config.yaml
num_hidden_layers: 13
hidden_size: 192
num_attention_heads: 3
num_key_value_heads: 3
head_dim: 64
intermediate_size: 768
vocab_size: 2048
hidden_act: "tanh_gelu"
norm: "layernorm"
norm_place: "pre"
norm_eps: 1e-05
positions: "rope"
rope_theta: 10000.0
rope_fraction: 0.5
qk_norm: true
attn_scale: 0.125
bias: "none"
tie_word_embeddings: false
parallel_block: true
init: "normal"
init_std_qkv: 0.0339
init_std_o: 0.0
init_std_up: 0.0339
init_std_down: 0.0
optimizer: "muon"
learning_rate: 0.0203
lr_mult_qkv: 0.5
lr_mult_o: 2.0
beta1: 0.93
lr_head: 0.0489
warmup_steps: 116
schedule: "wsd"
decay_fraction: 0.822
decay_shape: "sqrt"
final_lr_fraction: 0.0
batch_tokens: 131072
max_seq_len: 1024
doc_mask: true
train_tokens: 442300000
max_steps: 3375
dataset: "wikipedia_en"
MLP neurons of a small language model. Each row is named by its layer, matrix (up: input weights) and neuron, and shows model dimensions 0-191. Each number is 128 + 24 x the weight over its row's rms, rounded and kept within 0 to 255. Numbers have three digits each.
Before each neuron's rows, "fires in" lists the words (lower case) most often at its 100 highest values on Wikipedia text that the model never trained on.

fires in: "it", "released", "mid", "items", "which"
L3.up320:137138094127125126125112088156105138081103140142146160144143154131133134160095160154086153156123139132198100113136121159132152125106161102116121127077124120126087104131133088136124149110158093135166149108107143113103084109134152151146133126157090089137117122119121142098136135112125137126151072142130087127117174110151160143155174106128150097132132118137165146122120108168136104134128135130075164128122137141093126142085167104158118139136129153132130114147098145128110163119145122159110121087173113100179105114049102119110107154129135087141108105111129147126135158161116085121

fires in: "under", "at", "below", "website", "within", "soccer"
L6.up640:160132137111153125111111128177119137133145137165166122098164107111088118088113167137101159154143165117121158162101087105104120112137128146130136151118126096119109095122089154119123115148121114138140107119140150101156077164159124161114149114120169154137126084131098168130139207085150124159109109115109097118112155076092132149163150181159136139123145132112163143147124106180089108121136096119095119168100130119114128136149138143118161134134124103145144133114162144109138139150113094118134154147088135115094151146133117074076131139120151132140152146127173101114099125115136154102

fires in: "by", "historic", "media", "historical", "medal", "no"
L8.up683:126102159126127152172143111140108116143100141164173127151102125099070151116093114110156130087156161183131164124106103082114156084163132109138140141196142133162146118132133120179126077148100085135096136120161135155144109107113119132152105137141113122145126101137140116137120105161126127118136118136151154117167123096124156113160131131163116112129128134130130136156108122104079128107150104098140138169086114097137092111150147131153148173131124137111124115144136108101148133134091142165113120116133135141104103143135124119140122099112035105118106161137120101112076121158146174120

fires in: "where", "until", "when", "location", "locations", "recalled"
L2.up277:156145130101122113116150130124076144141111142139136177167121135154098178098103116136153136126125130129179142153111133092170109115141117172141124161142121169127145074138138114139130114121095090139123125140130127143078117088132103104124139117161108108123160121101173116137167149143124127130122112076107126093145118119117161106136128133107074135172134127175143190161139150117154113154146121163104121118109092124160152138099100130075111126136153108108089142127080100137124137136134129140155085156193057109116142133143149092124105142102136147156114130119108124105135143120165128112

fires in: "and", "never", "caesar"
L3.up672:119164139141124121139127125144153133114124097071125129134099102148154144089103093155162154098137139128115087119132182078083111131152132132100102131121096156099174123108141124124095110086126121177099104140091125115178146122105098138178147135145156078127119172109091142160164109127123118130145128156160175122121114126150110158135149095161136149142123114105163112105187115106135123124123130138154153105134089131138120155174134136125123111103123125109124095167095128105148108135138144094131111080130132129156134108108102158147163116121158171154136138103129143106110191106118120163

fires in: "the", "these"
L6.up647:118158132107131149152117105126097124145084162109163158126116133118143150154107140150147149158132143139179116132135068154126130148147109156173103125100143111096134129139127118159108127129105092162108135130134123132125124145152126136162150109116124156126154189102181098076140128150110134138140152092153143143125140110122134156091130142137125106092114092125124134136114118094142118146155101146165175128073109090085123088135163141101113108111121107089127116155149144172118075118143084097124159078099122154132125103137150108103165086122150118075088133128122163084156127135148148138

fires in: "at", "of", "to"
L8.up48:094129113119131139175158168073104120125143089113151122127086118099167132093109136162104157165107144125131196122131103112119120134167154141109097114144150107082155114147141082176084146126150068124152135084138162143142142151108116120148163130142130126109116134125127137143142139138099127086119122160127096108132118128106090119111132118114116121140128085174153153144142120162094128124150147121113134141091120117125098084148128150145158155118107112118111125159111116134107141111126090178181122117087166149111163136136123108105086125135097091103127148089167145128136091129158163118

fires in: "of", "000", "few", "600", "200", "300"
L6.up418:105112124131075153156126114128128132159064134126121133117100106142123153119063147151149143137118122124125083137120116173122129145185136128168154120075144125159152147115105113125118107166116088147145140165147147124139143077144106120089084131151097145119118149130118120105111128143148153108142111155113166139100115133112107126144087155140170142131158141122116108154145159133143122131137103117141140107141110109155134114140141144118109174101128153106113169111123094149170113143107074092093158117081120156141098115117141106139134137105121131078140146210094163169153152134114156144

fires in: "as", "private", "occupational", "micrurus", "professional"
L4.up356:155186107121147102100120150144090108160117163156146129152147090167148129135171087108102119116115178108128138120099159117128165139109134135140100127116090140173136146167148118109135123078132148111148106177134116128158132105115118134063108121124100161151122138095092153143135136166091140127105130128167111126103116109099158126177110144134149153057134147119125140139112140123160151091136133130107104118101110106120129117122139112116104118101164095075178149097134146173175154126160140138136131127117108120107124100109139102120141114164122109114150144145171138103108151136093163097

fires in: "first", "later", "further", "fourth", "next", "second"
L6.up712:112083130131088134147098092103125108110134148081156107121139129137120124081122100116143151147131138155124112119130122129143084104157113135146137129112119139114114139155130122117127150135144175169155177165118133128115108160100101134157141119084137102148134135089160141121115090142121106088163116156146142116142142138132124096150163164101186146159134089184124158107095152154120150114138140179148112099149170166177149147077128107131146145121122119112171151087107144133158146123142088134133172104143100116131118150124149112146113090136128147069111148106118147123146164079102124095

fires in: "it", "song"
L2.up718:116139091105120156142120131110111171138127134112163131119069138110158116116125138174102151069072109131163141096115150092126120132161118126155134157128146120104119167129162119129108106171148113107138149143128131120121120087138163098157179166122124147168091116113086131085140075081141148143131095148138134163132152106146126154153165146131162124107128147140121131145132156121163112091122163099161083139151100127130124131116129111112080108129135157109113103142174097146143117135149104131169060136130111172142101135096136161129143125115153131116136112114173107122114179136141123125

fires in: "at", "from", "aircraft", "with", "by"
L8.up447:102143109098114151109133086160114136124175122126139170142072171161174152158135136153125120139133150116115150089107135085110180110117179143102123125125165095150121148110137136169089129145107123157143153132091139128125123124138103123093113125129129121149090116118133132125151158160123128098121076121116130122112121150173126155127100144144136142115133108133144102123164142112125221154137144121103069139134090121098115146129143150094141101153083192113122158134108128166134106108130081119166108121123160104138128137134107139113125099164146161134113091106099124095092124121116104131

fires in: "people", "city", "communities", "village", "population", "song"
L2.up711:157115131139095125126100094122148104156178118117148132138105131136142113139111109151102120179137109107110164131158118106148151082121136098118088148150165108120102143063161131109177137130130117128130144134120141147110114143124124138131196124109122166124165147113143122127185106136124133113105145202127111141139168128095111138126154141090090128170126113125122064151118161103196133138128100144118140124157088106115145110117152110105142125159158126153089155139114069140118085098108109161168122124132103133144080131112151113128109140134155122135151138149116139110136181109145127121

fires in: "his", "the", "s", "km", "then"
L10.up732:092143123149127147107116142157156179126106123101112178124145118133123126084127110125156132127093109118116116101147194150118129123113136128151132098078152131140116175119171118126106141150135069104103127119103125116158101115118120109122115126147132136149114105103121184108108104154113137126086119094130146127174096124126107097153140115140105094099143152164120136090113150141130127166148103165132143168126138133139106152071087167153146156141132167142111111133126149136124096134079119138131097128164149133123109083098159169126096108089170080120129109137145090138197127115131121120

fires in: "life", "that", "little", "together", "shot", "tholians"
L3.up363:163101157165124167099140111106129164149084091158121145149114147135129157123116131149124175162164118123114114145107140110143090107160140143121129094162128131133120125129144103133145094140140143104119120126105112090106080078148155125112135109121124129120113055138148135148165109122114113100113130133174173141133121130151132136115121115123129099158104092162106129075173161146125092151129108172137149119116141115136139157130131154125162128100137125088150090127128104122151094142080125118137139098208110108132160130121121143080180107105107137135146176089111112159167142097133110119

fires in: "track", "location", "aircraft", "locations", "film", "lost"
L2.up349:123089126138137157161114146132135174153110166107144146147132131144153125157119089113114136135126135096138120172105116190151096150120142117160164138104128134107111133146153143135151132112129106144139087104149163108121086153163118118138172140152139113155129131124118102137116089135079114107124095157106127114133158104156161114113109119120167102116197159148098122192114122129110083090102156119146100168122148128107127109130128082138106129142086142134064175132094107120138120118138128133110105148162098136127135155124138145093126163125155115104176158154126101130156106065118112115

fires in: "also", "go", "good", "later", "first"
L6.up66:154114153112128089125157124114089171123126165106135128137090149075156120157124111136124149147138124144142144150098184135122135135118161099137136089073123128142119067089115126180152104153179164120146133112152143123169100094104139149120136102065170121120123118133143166132124108111119122144158177143077146104144103106096117111131152134117104126114106151131126116154122135159126142123143099147149093075149176166136123149082098133135162161186128148134109163114147150142122156152099106117107131120150125142097104110131120117135146149123133126107164138118123103131103121074142116104

fires in: "we", "website", "born", "based", "tholians"
L3.up278:128133134137131119136134109149105148077122112144119149124121158115155140114151108107144155163116158072103127161110139092072110092108131095095112137126130098145112108133159121108158128128131093137138129128115115120127147156074105163137094125120147102104119104122130132194126126147180097140153136106118108149125185152138150124110123084112150094154112112132145117131150173153128138125121104101152149166135146147148106128162101128162080142138141140099123106132140067094101114155113176140120085140143140124116154154092150089158115156145118126159173144096121089140145081119127076164

fires in: "as", "is"
L8.up443:139107149109140137152108118117147141123132145077135085122176112148094099102094139102160092117166125142134103140121135136114113116133129137106086082115141090161124108095134117154177117137143107157113146115151162114087138156119105154150140072124100146142093133118093100119166105129138128146138122099088147102151069137106143132142116171150119124135123156128132125126170129135106149084143139133093136108141165128133151131153136152126134118124133156152145133105120155056123125186133120173086141126109159150131100161085152132112149130097150150106104138109153129097158126096127156202

fires in: "and", "or"
L8.up182:142145102128112098145120180119174078126112122144145106133146079141127153104104093131104132129133121132145139147181108106113108106160122152106105140124108123112158124132143110150189145112164096129092150080143160126138146124077097126097122109142105152119117143178177141131108149118119124141137134140185128133105165127167145161125117097142147108142134099108180155073148137105118064159127093167111124124140097133147134133117102138115118102106179113110152083095136138147135164106090139097148136168097146142140107144122129125122088152099135142100105113160122136133089136123113129096

fires in: "a", "greek"
L10.up296:132163132141129100122129112141145140118118135151144095129184094086153134126132092137153122101130154073129128083172120139112112107106137157070153147121132131154127141144126157126119083099124120149091110147111132148111103111109148131118122114136085120092146145099175143149128094147165110113164110117096118138093130080138163134134069141095136141129123144203158121142134093126117127131148148111095143156099125120144114141152155127107101166097143110124138142128136139106122120141160112114125173157138159055064146138146121131078176142158161140124130123134111135127163147094124105146

fires in: "and"
L8.up44:185099155140164140145158112098130098119108134091092106162161133061121097125106137138132116145143118100103127117165144138103120124116110081174106137100155126121125131126173178151090147142123097116150089123117127124097164144102110139102157177122137135122110150118141171164152143144167118130134170151105127128113149063134152155120151121119129159146187160132114125098098136129158098121141098124155143120162104135187116118164114104139116110104120125145139153081141135120146132154137108111142103148119107137126108102123117130099135138085100144135212100130130134127121116146151141152

fires in: "the", "that", "each"
L3.up169:115126112123113050173138097120147110113123135085166113142155135152147098131119123169089175129133146132126154128108125101155111119120135131144116132067133142113110198156150148149159115108160131159134145128128107126116172132088138100112142126099134141135189172133146137130163137151134085140139106125104132129131170149157124122119116082133131114108140129122169132128116111145153111139108130104087134141112123129155103154168142118124108157159123120125155123124144164111151154146100133133127168060102106162130142092100149162109090154100124134086105126090116143102101107103090185124

fires in: "to", "a", "from", "may", "elected"
L8.up271:164138127115108145116076107093061124126128115177121189109130120119119127122100139148126119148122134130146135138173129146152151116123149132101144169098143119136077119127062114150095111129098155107180136121112094141109169128106102169125082102088123153095109141147106158153106138177120148124176128119140097152145173100112107096107133152142103123142173116122133162128113118152140146115136095150172127119141116141147110091147093110154155121130131138093113139135124138084130118129152085123147140170146158128136090152149096092112148140130156126113099142084118097149149136139153094144

fires in: "3", "2", "4", "6", "he"
L6.up203:126119084131100153147124146107152134102063167110169159190144151102123109107154094114103131141123107123129124141086140142162142101116151143110096131150119113122096161178106140085107101143098122112133102149135145117101102119129114135149119118182095114149109151150110154115098171087082123116122141108124121148107123100141152163167113116115160150127121162102117159131168180175133097110130142178108136095142141124137122130131093135138113116153105113155120130130149117146072110176115090096170119136159144139085140143138140126161112101150129123121153152113134134124106165107123151180

fires in: "england", "australia", "australian", "california", "india"
L4.up47:165111144138192177155098141155093118112126115159117127090131086151143177130114096148093132111122099140077139152092130100092113138098092160122137085136134128040131123137122137135114128092169088085114133113101111100109143133193150150134089171117104123083119104109113114167110138104135116134158120118148147128145131127141125096142110135127133147129136138157108109151099126111124137116106122107177134153135102128152126151112140139147176144133112102133117114145121157156080177140110108130103167148115163164126145126139138176095116127123126133094152134135142164146115118153150137136

fires in: "of", "the", "their", "s", "its", "his"
L10.up24:118187144111102106114121132122133141176125093112133121158130115153152140118110150107177151113136165129113139120168136159093125120107111134127096085129127107125162133119155136139149103175135117152169126114111121126114145110133086130181142130114131156111168158127171126128155143153084110110068088094176163106147091134112155115105110125151142134115090118130144114097122113156155124069143118137122139137115100061128134093135119119138120097135150107153136143105112137160138117126173088124116135080174109176124154115114112164128138133104139083105121145150146124106168152096116083154

fires in: "at", "of", "as", "cordifolius", "tennis"
L10.up736:105092086126152104101145106129140144137133089124170099152125120124165113136134158116103159123102102141132091158139113120150164135127153110154153138122160136144126152137121089092140185118129118123120145122140146109115116079089115072112157149168143122151119122113146110093155141138104137121121080182128151085103112135162164155089142146143151125166125156129134173131149077113127112141129184130112123124110104166118144099127155172105123116107151127134147144101105114125130166129167110149139162103132086132088141165151102100086122165133115120150139114118101100126149078092156099102

fires in: "had", "has", "some"
L2.up749:119093144121165152158146121158122101123144108126154148123135134144125140125081125099109123120105149111126101133156112183100104132147138162129121141125127114114119115136129164164148109125125101143176110137099158119078107112154152110128213139139128126100139136155139169097157103146120084157134136138130108105169078145105137134109146114144154125106123093097127106152110183060138149127145130096113120140098138122140138141143136128161131116137199119089166132121115092095104102167106129100167125154137126096100166112147098114103142143106127073148146107124147155153082110125156142133

fires in: "and", "but", "initial"
L8.up338:113118112142097146145111120100119112128158148149133114117139127098105127081156108102096150146149113133123159151121152137147171125132118121077094097108165135122170116102128083157140172131092117167133129151127141157108126153122141116156170116083139121089093080123092121124128153122111125154163170145132145125158132113157101123098168129106140101136131151107142138167159168117134160197103120170135132132138080180178120133086126114159156108149129109097136111083101122128125137107115144115166136147089122142115127122095147130107115117144095131082125181124116131130116135119140107069

fires in: "member", "members", "team", "example", "students", "title"
L4.up672:133185092125094119134147102105134117157142103111147117138095125098131136094104110120142152118131126163113123128178126123129121161141158113176133132165138118066087135155155096143165139102104114154099147116118156148133136100127115113124157115108117122135143150123154134094121177169127105133142126143142174101151135175160111100120140143151096142081106079098127166131042138143158115139117123124141075142168105109190149107183143108096121148104135120100122107148158134146141136150144134132140126139151139109107162137138093106135153141117176114139128110138079138122130122127113099156

fires in: "when", "where"
L2.up515:177189157138140122151126100140106137116135115135141155106125133134085151166090148163161116142128154156117138131087131157157141080130114108140119106173136142143120133083158108107136090112073092180116084141133091155126122107110146141144134150142097136089142137132158093112163133104136120133122104122146113084099164162102159137152097122129118131108139123156119100086144090107134115129122144148134140142120134165186134101096157160136113168147106140092087148116147147123126122139133111131123118126114113149114185124108121139090091126177096134094125145125117149139104111158130167070

fires in: "at", "that", "over"
L8.up372:125124112133120153115147121152131162100144149123144150117159106088140093125105132124145162147140121147154145137108108061134091126164139132107130108179148119108201115113150116181122136136150101164144102137068132084143145145148102105113182144132111136127096149123120117153133112128153166096095111102164116114142089091119108139165092140098136128127149149111143159155094126147104125159160119083168105107106111126091121145133095129152127087127104083125144140160133157144137147112138126091141110111138203167165143144113132125105115176101115094120118125105108132125133134111093132118

fires in: "the", "them", "of", "host", "votes"
L10.up520:130133114111125103141098132148129113119157072166100143153136080146135142128115118107147099176145136120144116111148147175136169132132119176114118096095169102141118159115128108087127112169125070143123147110147161139103135124116075147123125140092131123130125142142146126096145098177115144155106124142124195172108168126123131102113119130129121098144152124145119087119106133169139178156163132094081126098093133109131120158146123144096148149123135161121142117116157071116094134119139169189138117118136139124145117120132085139119124102145128130139096085136117116137137181086142136167

fires in: "member", "members", "group", "groups", "track"
L2.up85:143124114111125110108127106176168102101106146140121105102127133134123125122128091146090119154151120196135090166082099103186138168126131108146123116118136139122101096153137141143158145131125101173144128119137144119141108138139090200120143148119101166144096175106104151094114121137175108142117118173113160100121161149106142141122135131131123134147101162128129127140127150106146109132069107118117137133090121139098136140101128129094121164123093135133136137107115174162089138139123132137147075102157109120090168110149116103160153122100170134083129076173126117117132141093113110102

fires in: "united", "an", "spanish", "is", "any"
L6.up7:109089122112126124138141115139164118146118124099123158176132133123171104144123097157091131106098172152116138139122102162112113140143172137117107092145101118114092113185119159137078129155128148122119113130155090144136127132120155137103088140122135173117171134163111130135108098150094146148178122156135083117121101167088102132148076122112133096135108127144153091121080155132108128137123071139161143069166121109139111110110126150120119169138118128100104176145150149114135144149152110123125116155106153188118078115109137128144087139109134124105156155092153118113154125131131148161

fires in: "have", "had", "has", "website"
L2.up439:113092133135127113142124132161119118140132156093113139112122150079147144154094152112121064130115197093134121141108102133148135119112135160133126110097122118163110131079133146116110158154092148114103112109119108126143134166128124124119107092136145136194127104110121156134127117123146097173122124136104116113152100164153122150140111174101121154120096138126167146121129147111164130156170105138156125127112138078105118156159136158108144113160149125103188127122162132145142117137189112114086147145147146145094087107146112151138178122116173131089196154140106134095102100135119108114

fires in: "of", "de"
L8.up358:104108097145132124095110164131143125116121116113125118144077129118164148110122110118135126130131163126184104131136123146125107133130153140126104060149115118084134136118146146131129135150146117101139048127111120126106119096122136163096144129175119145072136138100142111135171140170089086135111156130101163109139118100131124132126128155128173126105100141133127126114189145144131154123139157082117155136126153109111107068160142157140095130164144097118147119118127155159104087127165173136143133149114145084096194168160141122124141142141127092099153148123112136125138135167170123158

fires in: "s", "his", "texas", "of", "this", "white"
L6.up569:151127128142111118136125100108140151151129093113159143131150090132136162141123164148093135159173120122065098131111104155154162081118142129101136113124102114138136107151175156135120113111096107080158157093122134149158136100121137117088143138152140163135141104140136135126120145170117132120116140144134168141163166124131111055110084172125118164100155081084103117140149158123132119124178122124112126091158094153138102126126154114116112151141104092143146131141149151181088137181083161090110126146158151110141166105128092125110154114136144108097112103130105138123151098135114139120

fires in: "4", "1", "3", "7", "2", "6"
L8.up718:126136095134153131160124185126128119083146122128160115130108123107147117101120112193157077143154153135107175111146185151097102128093125185141127115095117136171130117130097117098133094161126131101089075103118125113173156133154105197148142119158124115157113141114140119143108092102136129104091123150139122114115120146144119138157127114145155144171155133105139121110125149135125144175152149125078145114102153124099145099163090136117142129128140102117131122123100131139143108121143093100170146121127145134104120062101136153132094154119162145076104115109132098145137139128126103098

fires in: "how", "when", "hours", "hour", "hotel", "make"
L2.up15:161211098118138110152135072122133111087146122137125120126122107154117121182139141172114093117124117069153115126145120086151122134159135132123112114109105146138154124140135106080140125148181140167102169162148108146118102112077113105133123134130069136141126126158133105161121115132131164112161117125094129098116095117146136112148106119107083148119141138146115096111123094114157106122157130152121134147117096127178160152110113147144146105119128151126124127144125104115140118070094104133113154107132104112133126177108175150123107121096113095154100128153164160117096141141073129089

fires in: "and"
L6.up162:133146088119066174162132162141124117105152150127114144119098146102119114118166127095179129128092114119116099153127121153113179142129091173087089133162142114107147153120162131164132115110116130140135154115142174107081129162093124144171137165141115109123116133075097128153111088132120145092111122143163156132140154072120117182130139109130132132138124127122157130139109147147117136139105134118122151063087115069157107148115102137135140114120159138135154158132124141114142124119104135129170138141164167085093105122141132111107113118096116157144101136125149124142066116125099148097

fires in: "film", "of", "black", "1st", "blue", "lower"
L4.up491:164126153139092134155117118108115137108122124120116113140112131154108132131155112126076136146141127167154084160151161126140143138165107138150137148089097145142130170143138110152126097172122102145124161154110168104113092113117125183115177096137136137168132086143155083101138082128156132156158115161101134111132128147117152116114112107109137168122108103117125131124128133126117144098115101136138171107174124163077141101131118141123102098126127095110160155122166141120101154129143101143151160133141131109105109141097166084142139102147119096080128153165071108143123156087121189161

fires in: "of"
L6.up357:133120078166122147149119131099170120143066136093142124115121130115126135121130121148147117125105152147170127098107165118118119091162142150124131111120131121125146171092134112164127107157122096118159124135139101139100116074090116135146136086151148069079156158071161190088100152097155114129135134127128092092120162137080147089081132160144124091147102158113137138101113137113102113127111126135137157140113177155106140115101140130118131139131128129114135084118156155144102132156151096123150169146129132163158161149121169134135134148146130117120159150164116147146168116093103113133

fires in: "heavy", "at", "due", "as", "below", "if"
L3.up603:143071104123146131121131118149110154125121134118128106160135153118134112178084126112111155146128102126127121123125129139131104125140113140111120120106133111162192121098095091130088112135138103101164153123117129131085123103101133165155116120101157156132129154094094133137151130168129151124156162108074169132116124096185135113177128110124114097146147131108119127145138144178085102119134105091131134084119073149151160124155152116085131171153065109155153139161144096123124135152154136163117098134081112159140156102158152127121100141119158148136128144119149148108081149099117158139

fires in: "however", "if", "when", "although", "never", "below"
L4.up318:127131143101148152098142118115163109116122161091090115093102103105114179139127158112166144125127149078163118149121122092086135101129119103188123128095118167153172121098118114116112140139140148120133152102088111103143119175090109146157114130149179140131080115107150149115109138111134148087107103124115162120131146159136076118160157088140105140146116132143170096180114098112135121099138118116155108150121117202162173120120143142131105144134112125122120098110143094118124161115153125132099136128134109133098159115142146102132118124138182131131105143129131137123108137119143169061

fires in: "where", "there", "character", "performance", "scored"
L2.up459:158131136108133115102124131141135123166109084159158127142123147116099157133125157174121115120081119119127092099165123078134109138128114123108076125142144116123149092125153120084119099131145117097137139087135150107107111137125106159139167106166121123165080103110128102149161084128132143091161118120121159143137110119134134106140137184167118169132146103135127112157140173113143104122134130147148125124116181093195128168136111116167155084166137154123107103149143135107135144130121151155184080079166097123170136149120139118127114111105107127166126137123159163116156124147122088131

fires in: "is", "means"
L8.up610:142117168125121119159132085143154135089132159131150169084147108106148091147065109129087105146086123107133129130146139145126095079100111143136140133121131135115122127122143154123138117118173142136121127137141114131137147136141139114154122129122140099097093094147096133101105146152140151154123126134157133084138136104132119103160118136131106116149136087102160115074132130158148107084135093107139106104105136147097181143196163121137105151123097148149134161116151124115124128129166122128134141151126164108157148188159131148126150086073166087077140104115123108141136163089135153182

fires in: "as", "the", "only", "also"
L6.up606:109120156131119052074147095169152133154161122128127158131116180127127153130128125140126171110120115125100170158162172147120160065108142129128089117132100091122110117090114111165126137167086098139137160147119178122099140130110143125117143147162172146166105152101088153147153098145069091144108121119183129120109129142120141131152125147132135119089127130108146124114118123096124087111109085122113116105165106146139101124133136137079108160125124171134092095113116175110143135129134097118114137122159153149119127131082126100151144127118138135140088121131130145148121155113147156109

fires in: "after", "before", "to", "of"
L6.up493:121156125131129162144109146187116106147140120121116141122105133109136151136129124128155102129145139137150146139132099120150173119113080124104124116117147106128088108148135145113116156144134104109128116127118140092181128108082120116141170139164087105088164127118092093149133129134104156130129065101137107062130129124161130115111115174121080147094136122142134118106136152113127130131125157173105128157186095131143153094065162183087094122104131094123130086150104147178107139146134145126117111113147178142138127175151104134125101125148138127156136111092129092170116131140124089131

fires in: "that", "because", "which", "but"
L6.up556:123131129115150174139086150122115174155112127154138138124121109102070120127112139147126114124103136120189158108103104150119080085158101087108131106155143125136133102141130122124163135126089119137090158117149166138132117154098124108127119125078134143127121128121109133134122119145091139135167122128133111102145143161152120129152145115142112099118144115139129156161149132102103111123093099146130128127121065190124149134132133139132111139212103093130094063142120117096120085120160176157131083112123145116147120166107136146075077139132124144123135152166166145135107161113155138114

fires in: "has", "have"
L2.up39:128113141112131110115127135137095077158151124087129170117086126146158143139140115156109165122110204129076120158133119131122103143127140140142137122117167137173159134106097099108109087119139147143140128174137081111114156175124113121097180119126070139143099131099095135121110130132084140109142143140145117125177123113137131087144145156130170146127137086154155114062121149111115094132129133079115147123131131145163102122157119144103135096137109114120126122079111118130157125172141132112173123138114132101118156101106123121120155150129102121155153163117117170157155134103157172157

fires in: "has", "have", "other", "had"
L2.up737:126090166161162106122102084183139129127155136101167137159133116102120145127114094107132120134100172146166094166126124157128125105116129128139144163102117097159139077076118122095140130151110126096133160183103138152123124122104116118141137138149092095101149178130144141109135141096138129156116112150125126095093136144127173135123099135110148112143127146116104126134128144141100124133130162092070148164138128125110101187134169116141155123144163135122155098077176091151125142158114131064160135131111095158087155126114120115099142155148129130128121131125155124109117152114075145107

fires in: "to", "of", "residence"
L8.up246:105126146092148110138140147109111128114112092112147139163103137126124120142137135190092216096154099122137119127128136119114144141096156130122128098126155111159117138156102119115122145128143084126176126131126134109103162134114117128173090165078139094150155155129139086162116131141151119131180118141107133100159138071193139086187140080100144137142150121115126166115125109155104147134136123130189148146101148157115121080113109117093104109079130136139115135143110121110149125099120132145141108137110119132122148116106133165092145159097153135148113101141115132105150120094139098149

fires in: "he", "we", "your", "website", "youth"
L2.up212:144120138120087122123105130155120151109128114135145118129104210091148165137130138132121156141104141076142108160125132160117113085092145128129097132099077074147113157136194113133150082125106132139080124119103103095119147145099134141110123130153160113121088155123137149107101109124145133089123124134128124173149173104105127113128112096116144118126115119117165118162124178164156134134164128133157095159121131114114137099156097084161143101134098120136131146118159099106129124141173156136126129127150167112099118125107104109128153142147088111111209154117154113141133148109095131154

fires in: "when", "while", "before", "though", "but", "because"
L2.up388:119172104103123091166112159154085153129122154102127114159111142134128157152110114189104113170183110161144128162103150128129116098143135124122090134110093093121147133135130104082105129136106126144108162153131180164113115118114117135117149106158122111150117107131118115122142170105142163110073121148137096102119138133116118144153160142164084171128121111145121169132182100121178109093133129163121106152123107140144132114162128156114091142150104117105144125173106117143161104093133113123104082106169114162141166130098149140142117153100144120083129142090119144093127133123084132125

fires in: "is", "above"
L4.up36:130137106121092133155136111161169141125171126173154130115151083159125140137133159162125173167131134099125155130116126107118088122096129102116133094117115131156130107100142106162143100132148105125083138141118131147166114145124125135158167152147089097129152143093123102118098126132135128144128107095096121121110149138102159128099142084130138110104108117122153110184144103133140148139129162149151152144098123125104153112141103152080152129143155191104133141141188103090098102150175115130135072135136142165136156104080173100149127115096130163086141128110107133101134132129115155183

fires in: "after", "announced", "before", "to", "began", "following"
L8.up706:130117122098098139127134126129133136140117100150110147140155150129147147160161137092150128151129146092132121117142117066144133114114115149115150098100118155119071156088156139124086109135129120117116108162140100156136143087123090112166166081125111142124162116100137143135159171144119184081159116078140119085159160129134130092126121162121117163122142106116108140148082109146121097096153113150141132126141113122157126128085119108089121148141122147134159123117124119144117142173092104141146133168175119149142128153145118128123144191107128108089158109152133181119125133119085089063

fires in: "s", "khz", "twenty", "trees"
L3.up386:126181083148158139156089148126146146139064095102101129146132145120119116150136105095104098133108147107094141123149086090128109124102134133140132138140145119161097137145126123141146102133110101130144141126151132155149128136108117106185113109162125111183148102115087088123125095218085099161109117145130153119120156137159124133127155111156116094150129142151123101127163146152107138131107131150108099103185112144141173129128110117125103111148117106124168147134128084139165124119116132081129096086130160128081121130103148114201150094137121125132112101137144123103129119135117147102